config.yaml
vocab_size: 2373
hidden_act: "gelu"
bias: "all"
tie_word_embeddings: false
parallel_block: true
init: "normal"
init_std_qkv: 0.0527
init_std_o: 0.0
final_lr_fraction: 0.0
batch_tokens: [16384, 32768, 49152]
train_tokens: 152000000
MLP neurons of a small language model. Each row is named by its layer, matrix (up: input weights) and neuron, and shows model dimensions 80-143. Each number is 50 + 12 x the weight over its row's rms, rounded and kept within 0 to 99.
After each neuron's rows, "fires on" lists the tokens most often at its 100 highest values on Wikipedia text that the model never trained on. A number after a token or word is its count.

L10.up53:56 56 56 59 52 44 62 60 41 68 44 38 59 50 61 34 49 40 64 58 43 28 54 66 51 59 27 62 40 62 65 52 41 52 47 64 51 55 65 62 72 60 27 35 39 56 41 54 30 46 48 37 36 57 59 27 41 50 54 37 60 41 64 42
fires on: "." 97

L4.up105:52 45 65 34 53 52 55 77 62 43 59 32 61 60 51 28 56 51 52 18 58 51 53 77 50 38 35 61 30 66 63 43 41 59 60 52 40 50 55 56 50 57 58 54 34 49 61 46 50 44 56 45 31 64 57 26 52 54 62 43 73 45 55 53
fires on: "." 100

L9.up499:57 47 58 22 48 39 51 51 52 60 46 45 20 41 51 49 42 41 46 24 52 46 48 41 55 45 59 75 50 50 78 42 53 48 41 56 67 40 55 44 51 77 59 33 54 48 51 59 55 71 68 43 53 42 43 49 33 40 45 42 57 43 45 45
fires on: " by" 24, ":" 21, " in" 17, " (" 12, " since" 10, " p" 4

L9.up306:52 72 20 72 57 60 58 55 51 53 38 39 44 53 51 43 56 32 56 55 48 47 58 50 58 30 38 65 12 72 61 47 53 40 33 75 48 32 43 56 53 57 47 26 56 49 54 50 28 35 35 50 48 56 54 50 67 40 72 49 75 46 68 34
fires on: "," 15, "os" 9, "-" 9, "el" 6, "h" 6, "om" 6

L11.up278:67 59 73 50 57 57 63 62 60 60 48 50 36 52 37 44 72 49 66 42 52 29 51 40 53 37 60 61 41 48 59 58 37 56 43 65 53 55 32 55 52 36 42 62 39 42 52 69 51 49 55 49 62 60 54 45 59 33 51 47 47 48 58 56
fires on: "ar" 17, "ect" 9, "″" 9, "un" 7, "t" 6, " Spec" 5

L4.up329:51 42 45 61 51 34 44 68 34 51 64 42 78 44 57 54 55 34 74 44 53 46 44 57 51 61 37 81 37 48 50 43 49 43 50 54 41 70 49 56 53 56 60 50 43 67 66 38 37 71 92 39 41 70 51 56 67 49 42 52 47 49 43 57
fires on: " al" 34, " n" 29, " j" 18, " top" 4, " ph" 4

L5.up125:43 66 43 33 57 36 51 77 33 37 54 52 50 56 48 37 28 48 67 49 67 41 17 67 73 50 28 48 59 79 48 42 55 42 41 61 43 73 53 58 74 46 44 31 38 52 31 35 67 41 61 44 49 67 65 53 51 34 58 53 45 51 58 43
fires on: " res" 24, " cons" 23, " Des" 15, " Res" 15, " ass" 8, " Ex" 8

L10.up220:47 66 49 43 43 58 64 48 60 58 84 59 52 52 82 33 57 34 58 53 72 57 48 62 49 47 37 54 29 64 69 57 56 45 45 53 49 44 57 76 49 59 30 36 42 50 44 56 62 47 69 35 42 34 53 33 52 60 60 47 48 21 85 52
fires on: "S" 24, "w" 13, " W" 13, " S" 13, " M" 13, " w" 13

L5.up604:39 58 45 57 41 42 76 53 35 58 64 59 38 31 51 46 36 55 52 46 25 41 44 58 61 74 36 67 31 49 80 80 45 57 53 65 61 53 58 54 56 51 55 51 49 51 69 62 51 71 53 59 25 66 63 49 45 19 48 56 45 56 50 62
fires on: "0" 15, "," 15, " m" 14, "ly" 10, "2" 6, " not" 6

L11.up568:52 66 55 58 67 58 66 37 51 61 61 42 58 32 62 50 33 38 49 45 51 34 54 83 54 36 60 86 69 52 45 47 36 48 52 72 25 55 42 61 57 48 49 54 47 62 41 57 61 49 51 48 57 46 52 40 67 64 59 51 43 40 49 60
fires on: "===" 27, "==" 26, " ==" 11, " |" 8

L2.up612:55 78 51 48 41 24 57 44 61 44 53 48 44 63 57 38 40 13 66 54 45 35 49 55 51 54 11 39 39 57 55 44 57 55 48 39 59 41 46 55 55 35 61 41 42 72 44 48 36 31 65 65 37 63 49 36 51 49 57 58 58 44 68 57
fires on: "-" 19, "==" 12, ":" 12, "s" 11, " =" 7

L9.up475:67 38 24 50 46 61 55 60 55 36 36 30 42 60 56 40 32 26 52 54 67 27 44 62 42 37 33 74 40 40 42 71 58 39 53 62 52 46 36 48 54 70 55 33 42 59 67 69 35 46 50 48 33 67 62 49 70 50 58 30 63 57 50 49
fires on: "-" 28, "," 16, "ar" 9, "ah" 7

L5.up155:47 57 38 53 61 38 43 63 64 50 50 53 68 47 56 50 56 45 41 38 69 59 59 62 63 48 42 64 48 45 46 39 49 61 43 51 40 57 79 55 68 57 54 34 46 32 48 59 39 55 38 40 59 36 51 53 53 36 53 32 67 47 56 44
fires on: ":" 17, "ry" 10, " October" 9, " November" 8, "." 7, " 18" 7

L11.up595:38 62 54 42 50 41 52 49 52 55 50 54 44 56 69 41 49 51 41 34 74 55 46 46 37 52 44 53 61 46 73 30 39 25 55 69 50 50 91 42 56 71 37 35 39 70 24 70 69 55 47 48 46 34 61 36 33 54 63 41 52 42 53 33
fires on: " M" 25, " (" 8, "–" 7, " S" 6, " " 4, ":" 4

L11.up635:41 55 39 58 53 44 50 81 32 45 70 38 49 56 65 36 42 28 61 84 62 53 58 73 59 58 45 47 54 56 47 62 35 42 43 55 66 36 38 56 71 61 31 40 53 66 39 38 50 51 57 44 29 72 54 50 38 56 56 61 58 43 52 41
fires on: "," 83, ")," 10, "\"," 5

L10.up367:57 50 48 74 50 58 63 60 35 58 47 48 55 35 39 51 66 54 65 49 45 39 72 43 50 46 44 83 16 62 53 59 20 49 47 62 39 33 53 43 56 44 26 40 40 37 43 60 45 61 61 50 53 69 54 60 54 60 58 60 48 42 63 50
fires on: "ab" 27, "ro" 11, "E" 10, "m" 8

L3.up109:52 62 30 61 47 48 61 71 42 54 60 22 49 58 53 38 53 18 62 62 57 38 74 60 56 50 25 54 28 49 46 60 48 56 39 48 53 45 40 58 49 38 47 34 42 67 61 51 46 39 50 57 43 52 62 67 46 48 57 59 70 52 62 36
fires on: "," 100

L4.up323:59 86 62 44 57 47 73 43 54 51 50 40 35 36 54 48 37 39 69 35 36 30 37 39 40 55 30 43 50 66 59 75 55 37 48 59 68 40 46 44 57 46 38 45 36 56 43 59 46 38 45 57 39 62 57 35 52 60 52 67 53 29 71 43
fires on: ":" 30, " (" 23, " on" 7, " ac" 6, "-" 5

L11.up103:67 50 54 37 53 50 52 64 42 53 66 64 65 51 49 58 51 52 39 54 70 76 61 61 90 46 49 58 57 67 54 70 45 49 48 55 34 42 29 47 60 46 39 35 41 41 44 58 63 47 48 35 35 65 54 30 27 45 46 70 62 40 59 63
fires on: "on" 15, "it" 12, "er" 11, "p" 9, "et" 8, "en" 6

L4.up542:51 60 67 58 50 62 56 56 20 51 56 44 37 62 86 40 46 39 30 51 58 47 39 45 53 69 59 73 49 39 63 48 48 36 41 55 48 52 76 56 65 64 51 30 42 51 37 44 72 60 48 31 52 53 69 21 46 58 60 57 41 54 60 55
fires on: "," 77, ":" 10, "t" 6, " that" 5

L2.up95:63 73 42 33 40 55 54 70 41 55 66 71 60 36 43 58 57 19 47 24 62 41 67 56 53 57 39 51 36 53 67 39 43 40 32 68 26 54 36 54 66 44 32 51 31 45 45 46 69 56 40 29 59 42 75 45 44 72 56 52 34 42 59 47
fires on: "c" 17, "form" 9, "fer" 9, "°" 8, "eed" 7, "urn" 5

L9.up131:59 47 43 68 41 35 63 36 47 42 39 59 53 46 36 71 61 29 45 53 52 39 78 53 71 53 47 63 26 46 60 54 51 35 33 51 28 60 53 54 57 57 56 45 55 39 59 52 52 67 57 43 53 63 59 63 43 57 67 58 45 58 67 52
fires on: "-" 75, "ess" 7, "ab" 7

L11.up413:63 60 46 35 57 68 60 39 64 62 63 44 48 56 43 26 56 71 38 70 55 39 54 70 36 74 50 64 58 49 76 35 45 54 33 72 39 35 32 52 50 58 47 43 53 28 59 52 35 52 52 58 59 62 50 38 34 50 45 65 32 47 52 34
fires on: "." 12, "am" 11, "amp" 11, "an" 10, "d" 6

L4.up290:52 72 70 39 69 56 62 47 53 54 54 60 38 48 72 50 32 46 43 24 27 52 45 53 36 50 53 75 57 64 45 54 46 53 40 49 56 55 68 57 74 50 55 31 30 83 51 29 59 66 66 54 25 56 69 28 76 74 56 47 53 55 53 74
fires on: "==" 36, " ==" 30, " and" 11, " profess" 6, " /" 6, " is" 4

L8.up547:61 50 53 49 59 45 68 59 52 57 38 50 57 41 55 32 45 39 34 31 38 38 66 58 40 34 57 58 49 28 56 52 47 56 37 67 62 72 41 53 61 75 52 34 32 45 64 58 42 70 50 90 41 71 63 67 25 46 58 37 51 38 55 61
fires on: " B" 57, " b" 9, "B" 7, "b" 7, " Bar" 5

L10.up471:58 61 30 76 57 48 50 48 36 40 58 47 41 66 27 56 45 24 44 35 51 36 59 41 45 46 56 70 54 60 65 59 50 48 30 72 45 60 48 57 80 58 39 53 48 28 33 49 69 74 56 36 55 63 40 46 32 73 67 64 53 28 62 44
fires on: "." 65, "\n" 17, "==" 6, ".\"" 4

L5.up395:45 59 20 68 47 33 81 36 35 62 43 44 67 42 72 52 53 45 39 48 53 37 47 63 50 65 31 53 43 57 66 68 54 45 56 57 57 40 58 53 65 73 39 25 47 54 62 57 74 71 53 57 26 54 56 30 43 35 67 50 71 54 45 67
fires on: " m" 35, " " 21, " 2021" 4

L13.up21:56 60 32 43 65 64 44 70 63 53 41 52 43 58 61 54 52 22 32 48 61 49 41 29 65 65 19 54 50 36 47 58 58 55 43 48 52 78 43 38 53 71 42 50 33 61 50 38 73 43 48 49 31 52 62 47 42 66 63 45 63 42 70 62
fires on: "y" 13, "ly" 11, "er" 10, "ess" 10, "re" 6, "ow" 6

L2.up545:53 67 51 49 57 41 70 45 64 36 53 67 21 49 51 34 39 53 48 56 35 41 44 65 55 47 57 39 61 48 46 38 41 38 39 67 48 48 54 53 61 57 58 45 61 46 19 51 50 62 46 49 35 65 52 56 39 54 65 35 57 41 64 54
fires on: "\n" 84, " of" 4

L8.up324:53 69 53 42 56 39 57 49 50 34 56 41 14 43 55 53 42 46 61 60 54 44 56 45 52 44 27 64 61 61 49 52 30 53 41 66 45 58 56 48 67 72 28 43 42 41 29 33 38 26 41 49 26 32 72 37 58 54 45 72 61 30 64 48
fires on: " so" 18, " ex" 15, " most" 12, " more" 7

L5.up151:53 71 64 52 44 61 63 46 68 36 55 25 53 62 44 35 52 49 53 27 31 45 38 63 34 41 32 32 53 67 42 55 57 35 51 64 56 36 51 67 58 62 30 48 52 58 40 43 46 48 52 53 21 57 59 33 59 54 68 47 56 52 56 19
fires on: ":" 37, " (" 13, " on" 8, "." 7, "\n" 5

L4.up538:61 65 53 53 51 45 63 43 72 46 28 39 45 52 54 72 62 64 39 53 48 37 32 55 56 50 40 50 70 53 68 38 32 45 48 52 60 53 69 47 58 71 27 51 24 58 51 58 51 58 51 55 36 47 76 44 54 46 61 42 67 43 74 52
fires on: "\n" 33, "20" 9, "11" 5, ":" 5, " (" 5, "/" 4

L4.up448:67 56 45 77 59 29 46 63 52 52 34 53 52 46 56 38 41 39 34 50 56 45 48 59 38 51 54 80 42 70 62 56 60 43 46 66 19 68 46 54 71 57 37 49 34 28 56 56 27 81 53 52 55 71 68 26 37 50 59 39 79 32 54 47
fires on: "-" 73, "\"" 18, " dis" 9

L5.up571:55 45 35 48 54 44 41 64 42 37 64 47 58 50 65 40 54 60 53 30 67 33 51 43 45 72 42 48 55 42 62 48 33 47 50 60 27 45 64 70 39 38 21 41 36 68 69 43 41 50 37 36 40 59 64 58 30 37 54 66 63 40 62 34
fires on: " ty" 18, "198" 16, " number" 10, "op" 8, " num" 6, " comp" 6

L8.up448:61 81 59 50 38 33 61 54 62 45 55 60 40 69 88 57 39 37 33 57 57 54 36 55 53 52 54 53 34 43 58 45 45 40 35 62 68 55 36 53 53 46 59 43 42 21 51 67 64 61 45 49 47 58 62 51 45 45 52 41 61 61 63 48
fires on: "-" 47, ";" 13, "ier" 7, " per" 6

L9.up455:57 69 60 45 41 58 56 74 56 68 27 51 58 48 35 13 49 60 62 66 40 33 63 56 41 73 45 46 40 72 46 36 49 60 49 74 38 47 52 54 60 57 51 44 50 42 50 43 26 54 69 38 42 54 56 56 52 73 37 39 54 38 62 40
fires on: "." 25, "an" 12, " as" 9, "man" 7, " by" 6, "is" 6

L5.up332:63 50 51 74 58 53 57 64 57 42 52 51 57 59 66 50 49 42 41 53 72 33 60 67 43 30 52 71 48 39 58 73 50 34 57 61 60 39 52 47 45 64 45 18 53 48 62 25 52 55 72 39 27 71 54 46 44 78 60 44 60 51 41 52
fires on: "," 30, "ar" 13, ":" 10, " as" 9, "av" 8, " by" 7

L11.up570:65 41 47 45 49 33 58 45 30 47 53 60 40 50 59 42 44 48 63 47 51 68 53 52 36 50 47 51 47 43 65 51 53 45 34 56 68 55 60 60 58 76 59 49 25 40 57 38 42 57 49 62 36 46 64 41 15 44 40 39 51 48 54 45
fires on: "st" 22, "h" 13, "b" 10, " St" 9, " B" 8, "p" 8

L9.up562:72 74 69 48 44 27 63 45 54 59 40 50 35 55 47 59 49 48 49 48 39 43 56 45 55 57 48 42 43 52 71 32 50 40 20 51 49 47 33 80 34 39 33 45 39 54 22 59 58 77 43 69 53 56 58 46 55 37 73 52 64 65 56 38
fires on: " (" 42, " B" 20, "q" 8

L5.up128:62 55 44 47 51 27 69 64 55 51 54 48 15 55 46 55 45 41 46 67 23 35 62 55 62 38 53 44 49 54 65 26 49 44 36 65 54 56 40 60 46 61 47 64 52 64 37 46 57 66 52 61 40 71 68 47 64 58 60 53 63 54 43 52
fires on: " |" 38, ":" 22, " (" 7, " not" 6, ")" 5

L4.up62:69 46 60 25 56 52 63 53 61 35 47 46 55 75 78 38 69 48 36 63 50 35 35 42 63 39 36 44 45 52 37 52 42 35 44 74 54 40 52 66 68 44 46 37 36 62 53 48 26 41 57 55 41 45 75 42 68 52 51 61 50 54 71 34
fires on: " was" 26, " is" 23, "\n" 21, ")" 8, ":" 7

L5.up29:61 68 51 33 67 25 58 42 61 40 72 42 28 40 43 62 55 65 37 28 48 38 54 38 42 55 48 42 67 59 55 72 45 78 31 53 52 49 42 55 53 36 40 45 56 36 48 32 64 60 31 61 50 53 56 47 38 44 60 56 67 59 52 51
fires on: " in" 26, "," 12, " of" 7, " building" 7, " at" 6

L4.up525:46 83 68 47 71 44 58 51 60 47 64 53 57 51 46 55 50 76 60 19 38 36 61 54 32 38 45 55 51 59 56 60 49 54 49 51 59 36 27 56 49 50 50 54 45 36 54 34 78 37 43 61 47 37 47 47 48 76 57 41 76 35 70 48
fires on: " on" 36, " of" 15, " for" 10, " w" 7, " in" 7

L5.up385:72 51 43 53 51 32 59 40 59 58 30 58 48 53 63 47 32 65 49 53 55 38 46 46 69 43 49 58 42 69 54 57 53 43 39 67 51 61 49 55 60 27 46 32 33 30 59 52 45 89 58 60 63 57 65 37 50 49 47 44 69 34 86 44
fires on: "-" 50, " ==" 27, "===" 6, ")" 4

L10.up50:60 67 64 39 62 37 57 52 62 60 44 52 52 28 28 26 64 47 76 65 58 46 49 44 39 61 53 47 65 40 43 49 38 67 24 63 59 43 36 59 74 53 51 32 51 45 52 59 64 68 41 43 45 65 69 45 29 54 70 47 43 48 49 47
fires on: "," 45, "it" 12, "." 5, ";" 5, " |" 4

L10.up541:59 42 49 67 45 36 53 46 37 46 42 54 51 41 46 31 69 25 65 43 46 54 52 56 52 41 53 57 43 61 48 43 45 43 41 60 35 55 65 64 46 51 45 54 57 45 50 73 71 43 57 23 48 64 63 50 22 57 65 49 48 39 57 34
fires on: " |" 37, "ab" 14, "f" 7, "ob" 5, "ep" 5, "eb" 4

L8.up554:52 55 55 46 84 37 46 48 34 38 37 54 39 54 65 50 46 48 53 58 51 42 39 62 37 36 53 35 53 42 48 58 34 49 42 67 67 63 61 63 64 67 63 41 56 48 51 56 68 56 57 63 31 70 56 47 45 40 45 62 45 47 47 42
fires on: " |" 54, " of" 21, ":" 8, ";" 6, " O" 4, " N" 4

L3.up405:71 45 51 56 56 36 55 82 64 55 45 45 56 61 53 39 29 50 57 39 55 42 45 70 69 62 49 88 53 48 62 41 45 68 51 64 41 58 46 60 63 61 59 56 44 64 34 46 37 64 63 61 25 73 66 41 53 58 38 42 32 36 60 64
fires on: " =" 33, " as" 26, " was" 17, "He" 6, " /" 6

L4.up248:58 45 45 39 62 36 51 69 62 42 59 53 46 58 60 43 43 41 59 22 43 47 41 60 49 39 52 71 44 63 58 44 34 56 48 59 48 59 56 61 64 79 42 30 37 60 54 61 54 48 60 56 37 68 54 55 42 57 64 45 62 38 56 54
fires on: " of" 62, "." 38

L8.up261:67 49 32 42 38 43 51 35 45 29 45 58 42 50 56 59 54 31 65 44 43 45 65 42 60 51 55 70 37 60 67 77 49 37 32 68 46 61 37 53 51 66 30 62 37 47 37 60 63 66 73 30 50 49 52 21 48 43 56 68 63 44 68 41
fires on: " n" 21, " f" 16, "-" 11, " \"" 9, "y" 6, "ph" 6

L5.up496:67 55 51 50 65 29 77 62 55 36 43 37 28 47 37 33 36 50 43 45 45 19 60 47 33 34 55 48 55 60 56 50 34 50 21 56 59 57 39 60 53 46 55 55 45 47 46 39 56 78 57 43 36 82 57 58 40 51 44 49 65 58 39 60
fires on: ":" 20, " to" 19, " former" 9, " for" 6, "\n" 4, " with" 4

L3.up392:71 61 38 45 54 58 66 39 51 48 55 28 65 57 63 34 54 49 45 46 47 45 26 46 55 49 38 31 43 56 67 43 52 43 46 69 59 36 72 70 48 63 35 46 55 60 44 45 66 71 52 41 38 42 49 36 42 55 57 52 73 46 46 36
fires on: ":" 49, " (" 11, " of" 5, "46" 5, " or" 5

L5.up25:56 50 47 68 57 57 62 48 53 52 54 43 62 61 46 48 55 38 47 44 39 47 64 69 36 56 52 59 21 45 58 52 43 40 40 60 57 35 35 58 68 48 39 55 24 74 71 43 07 51 41 32 59 38 59 40 57 66 56 43 53 47 57 64
fires on: "′" 27, " a" 15, "5" 11, "4" 8, " also" 5, " do" 4

L9.up531:66 48 53 55 56 41 59 51 50 43 46 55 71 53 50 57 43 31 53 67 39 38 37 81 60 41 49 43 25 47 52 56 36 38 46 53 44 34 55 68 45 48 39 35 48 71 51 36 50 72 50 52 58 62 52 27 60 41 54 42 53 55 66 50
fires on: " on" 37, " is" 20, " At" 11, "k" 9, " was" 5

L10.up589:45 71 54 50 46 29 73 34 64 58 56 63 33 41 40 39 57 45 53 52 80 39 54 34 50 58 53 42 62 73 79 56 41 54 34 59 50 29 49 66 45 44 25 44 39 46 39 57 71 59 59 29 59 41 64 57 55 44 74 52 52 31 66 67
fires on: "et" 15, "ion" 12, " S" 9, "s" 7, "ial" 6, "S" 6

L3.up96:59 55 26 39 57 29 56 63 56 63 35 47 55 36 58 33 37 27 52 50 47 31 49 65 39 46 56 78 59 61 67 41 33 43 37 54 58 62 37 60 48 44 59 63 47 62 37 42 44 84 68 28 51 62 60 57 56 46 46 43 46 22 57 69
fires on: " was" 29, " became" 11, " as" 7, "=" 6, " prov" 6, "$" 6

L4.up77:61 38 53 71 46 28 54 58 66 49 31 50 39 50 52 24 41 47 46 54 64 41 52 56 52 44 48 87 37 60 56 58 52 61 35 61 57 70 52 56 66 66 43 47 33 43 59 61 36 70 60 52 52 64 61 39 55 58 31 52 72 28 65 47
fires on: "-" 100

L4.up481:53 39 58 74 53 49 48 51 28 59 52 52 61 57 76 56 41 56 49 55 58 40 58 58 62 55 46 81 34 41 60 62 55 54 34 55 40 50 74 42 65 72 54 34 41 42 55 49 36 51 60 29 53 48 58 39 50 47 52 37 69 54 52 49
fires on: "," 55, " that" 16, ".\"" 16, " when" 4

L11.up25:77 46 45 38 39 50 46 46 66 50 44 39 51 48 70 39 40 24 63 45 27 47 53 68 38 52 46 49 37 57 65 71 45 59 39 74 57 37 48 59 59 45 52 51 42 53 53 56 48 49 25 53 43 56 58 44 32 31 54 39 59 43 46 41
fires on: "A" 36, " album" 8, " school" 5, " ro" 4, "oy" 4, "ograph" 4

L11.up205:46 76 55 39 57 27 46 39 57 76 63 45 55 53 66 53 34 43 58 31 53 66 49 72 67 72 31 54 52 81 46 50 53 38 41 39 41 43 64 47 51 59 46 29 55 34 12 46 64 46 59 32 56 45 56 44 51 43 63 39 46 55 60 53
fires on: " be" 14, "ase" 14, "ate" 7, "es" 6, "e" 6, " e" 6

L4.up390:69 62 57 50 53 36 63 43 34 46 70 29 49 46 55 52 30 55 43 29 42 38 68 61 33 55 46 44 53 75 55 66 47 52 57 61 39 67 50 51 52 43 16 57 40 33 46 30 64 59 36 58 50 56 64 27 48 37 64 41 84 39 63 60
fires on: " st" 23, " located" 13, " of" 10, " along" 6, " in" 5, " south" 4

L9.up206:59 65 36 58 41 44 72 60 41 75 26 52 39 31 44 36 39 32 51 38 56 61 73 44 36 49 55 41 61 34 42 61 38 35 48 77 48 56 39 58 52 87 52 35 44 40 47 31 53 61 38 61 65 54 62 50 34 53 68 47 59 27 38 40
fires on: "ed" 32, "ated" 17, "ted" 6, " known" 5, "able" 5, "ored" 4

L13.up483:55 51 62 42 47 30 49 53 61 52 59 49 38 39 68 52 34 15 51 21 47 49 57 57 63 44 57 69 50 60 62 66 56 48 50 43 57 52 51 54 66 63 56 29 52 46 48 50 62 49 62 37 64 31 46 58 33 45 60 54 77 37 57 67
fires on: " in" 33, "," 28, " of" 12, ":" 10, " since" 5

L11.up291:60 55 48 50 48 50 61 40 43 40 62 40 36 45 58 60 27 49 68 24 44 44 53 43 47 48 53 66 50 56 63 52 37 58 25 57 51 60 54 56 64 51 41 50 49 38 62 55 66 69 61 35 66 60 47 35 38 56 45 50 46 47 52 52
fires on: "." 81, "\n" 5, "-" 4

L4.up134:82 46 59 44 64 25 69 48 71 40 54 43 53 47 55 48 44 65 52 56 31 26 45 38 59 37 46 48 60 53 42 46 49 53 32 69 50 47 46 64 71 48 48 51 48 45 48 49 50 69 58 44 54 81 62 48 56 56 56 37 51 47 69 38
fires on: " in" 38, " is" 21, " was" 16, ":" 5, "==" 5

L10.up241:54 67 37 29 72 58 43 58 60 54 40 36 46 58 67 35 69 34 54 34 59 69 33 49 43 40 31 65 45 59 23 40 62 44 44 76 47 52 58 53 71 62 55 53 46 45 61 54 56 55 59 38 32 62 71 34 34 43 55 30 51 31 71 47
fires on: "-" 17, " a" 13, "y" 12, "it" 8, "re" 7, " and" 5

L13.up363:44 40 46 69 66 67 50 73 41 43 39 42 51 44 31 44 50 57 47 37 39 39 52 26 43 54 46 64 36 44 27 48 59 50 44 29 66 37 54 55 41 43 48 43 46 30 34 39 46 67 66 58 50 74 58 48 76 79 58 55 60 21 57 44
fires on: " J" 21, "-" 20, "l" 9, " l" 8, " T" 6, " N" 5

L4.up24:80 54 81 55 50 37 69 42 65 46 38 45 56 54 77 42 53 35 67 62 33 51 47 46 53 43 28 51 45 57 51 41 55 48 41 76 48 47 66 75 56 43 43 43 38 51 32 44 27 67 62 37 46 72 64 23 51 63 71 56 47 50 78 47
fires on: " is" 40, " was" 15, "==" 14, " ==" 9, " are" 6, "ms" 5

L8.up353:49 43 40 51 46 59 69 58 34 39 48 52 36 49 45 56 46 53 57 33 35 52 48 54 60 53 41 48 24 60 40 75 45 63 40 66 64 78 51 59 53 47 37 39 36 51 38 40 37 70 61 45 55 55 49 24 38 54 50 39 43 40 73 41
fires on: " as" 20, " st" 13, "al" 9, " sh" 6, " qu" 5

L4.up99:49 89 33 47 58 39 56 58 41 62 66 42 59 64 46 55 54 68 51 27 70 39 48 55 50 66 31 39 54 65 46 45 39 42 38 46 42 71 44 53 56 72 39 28 54 27 52 48 72 46 40 32 44 40 55 55 41 42 54 48 51 54 58 59
fires on: " Res" 15, "es" 10, " by" 10, "ate" 9, " res" 8, " over" 7

L9.up425:43 47 23 63 63 29 37 75 33 35 54 52 53 75 68 41 52 07 70 61 71 54 70 68 68 35 39 57 47 44 51 63 33 46 56 57 59 46 41 54 68 42 40 23 54 62 41 48 49 51 44 51 41 53 61 43 43 56 61 62 52 44 63 49
fires on: "," 99

L13.up540:67 73 32 48 42 47 60 47 51 47 53 49 44 64 55 50 53 60 33 66 50 29 52 61 44 42 45 55 43 54 65 61 41 21 57 58 63 41 32 74 45 43 42 40 50 38 34 51 53 44 53 63 38 59 55 37 57 51 53 54 56 62 57 29
fires on: "\n" 16, "arn" 12, " (" 11, "ed" 9, "en" 6

L4.up151:56 61 36 67 52 29 60 60 11 65 22 43 50 44 59 46 46 57 66 43 50 42 67 83 55 47 49 69 34 63 63 49 46 46 42 61 42 48 50 53 61 59 29 37 49 36 20 46 66 60 76 54 34 50 56 21 32 52 68 50 53 39 70 30
fires on: "." 99

L9.up558:52 56 34 56 44 43 64 59 45 47 36 43 28 29 60 31 41 55 48 55 51 37 61 41 49 46 52 46 25 46 66 62 52 36 56 69 51 54 57 68 56 66 39 42 51 52 35 40 71 41 57 50 62 39 55 41 34 44 50 68 78 29 44 12
fires on: "ated" 26, "ed" 9, "ized" 7, " published" 7, "ted" 6, " found" 5

L8.up202:55 65 36 43 48 45 73 66 26 57 79 56 40 54 69 45 63 50 81 35 45 35 65 52 47 70 54 53 46 60 62 35 38 29 46 75 65 49 63 46 51 41 56 64 55 49 31 53 92 46 54 43 43 33 60 47 48 49 67 48 54 56 50 37
fires on: "m" 14, " " 12, "ence" 11, ":" 9, "s" 8, "ments" 7

L8.up534:55 70 64 63 48 33 47 55 47 74 23 54 50 46 42 42 40 49 68 42 57 47 69 59 56 48 46 70 46 70 58 50 50 51 29 66 37 58 45 53 72 59 31 35 49 30 36 38 56 64 65 34 45 49 53 31 57 70 50 47 63 32 76 54
fires on: "." 85, ".\"" 6, "\n" 6

L4.up1:50 61 51 59 62 35 62 57 29 63 44 35 63 51 74 64 49 41 58 52 38 52 63 71 54 61 45 78 50 87 51 53 37 51 59 48 42 62 80 49 56 64 27 29 43 60 43 46 44 67 82 51 46 46 69 25 58 61 53 37 47 42 52 29
fires on: "." 70, ".." 13, " so" 8, " but" 4

L11.up107:54 63 60 70 53 29 59 31 36 32 35 66 55 56 30 60 77 63 53 62 64 37 66 46 52 28 48 41 70 54 48 62 34 50 32 56 72 72 45 68 69 45 48 28 66 46 49 56 68 63 44 38 49 57 50 41 44 41 48 64 40 55 60 50
fires on: "el" 18, "ar" 16, "I" 9, ";" 9, " |" 8, ")" 5

L5.up15:54 57 73 45 56 55 76 44 56 51 56 49 47 54 44 42 36 49 59 38 37 31 52 73 45 40 42 48 67 56 72 48 46 40 13 51 44 54 59 52 56 42 53 35 48 39 39 42 84 52 43 39 33 52 49 47 51 28 62 41 61 48 56 58
fires on: "\n" 40, " to" 12, " would" 7, "ound" 5, " the" 4, " of" 4

L2.up586:55 67 27 43 47 43 53 62 41 59 55 73 74 38 53 25 65 21 49 34 37 57 69 59 49 66 35 55 37 45 75 36 40 65 33 53 39 57 48 80 77 47 45 39 21 51 41 51 59 56 50 42 37 45 69 61 32 55 46 45 48 39 52 35
fires on: "fer" 17, "°" 13, " number" 13, "iam" 12, "ol" 6, "act" 5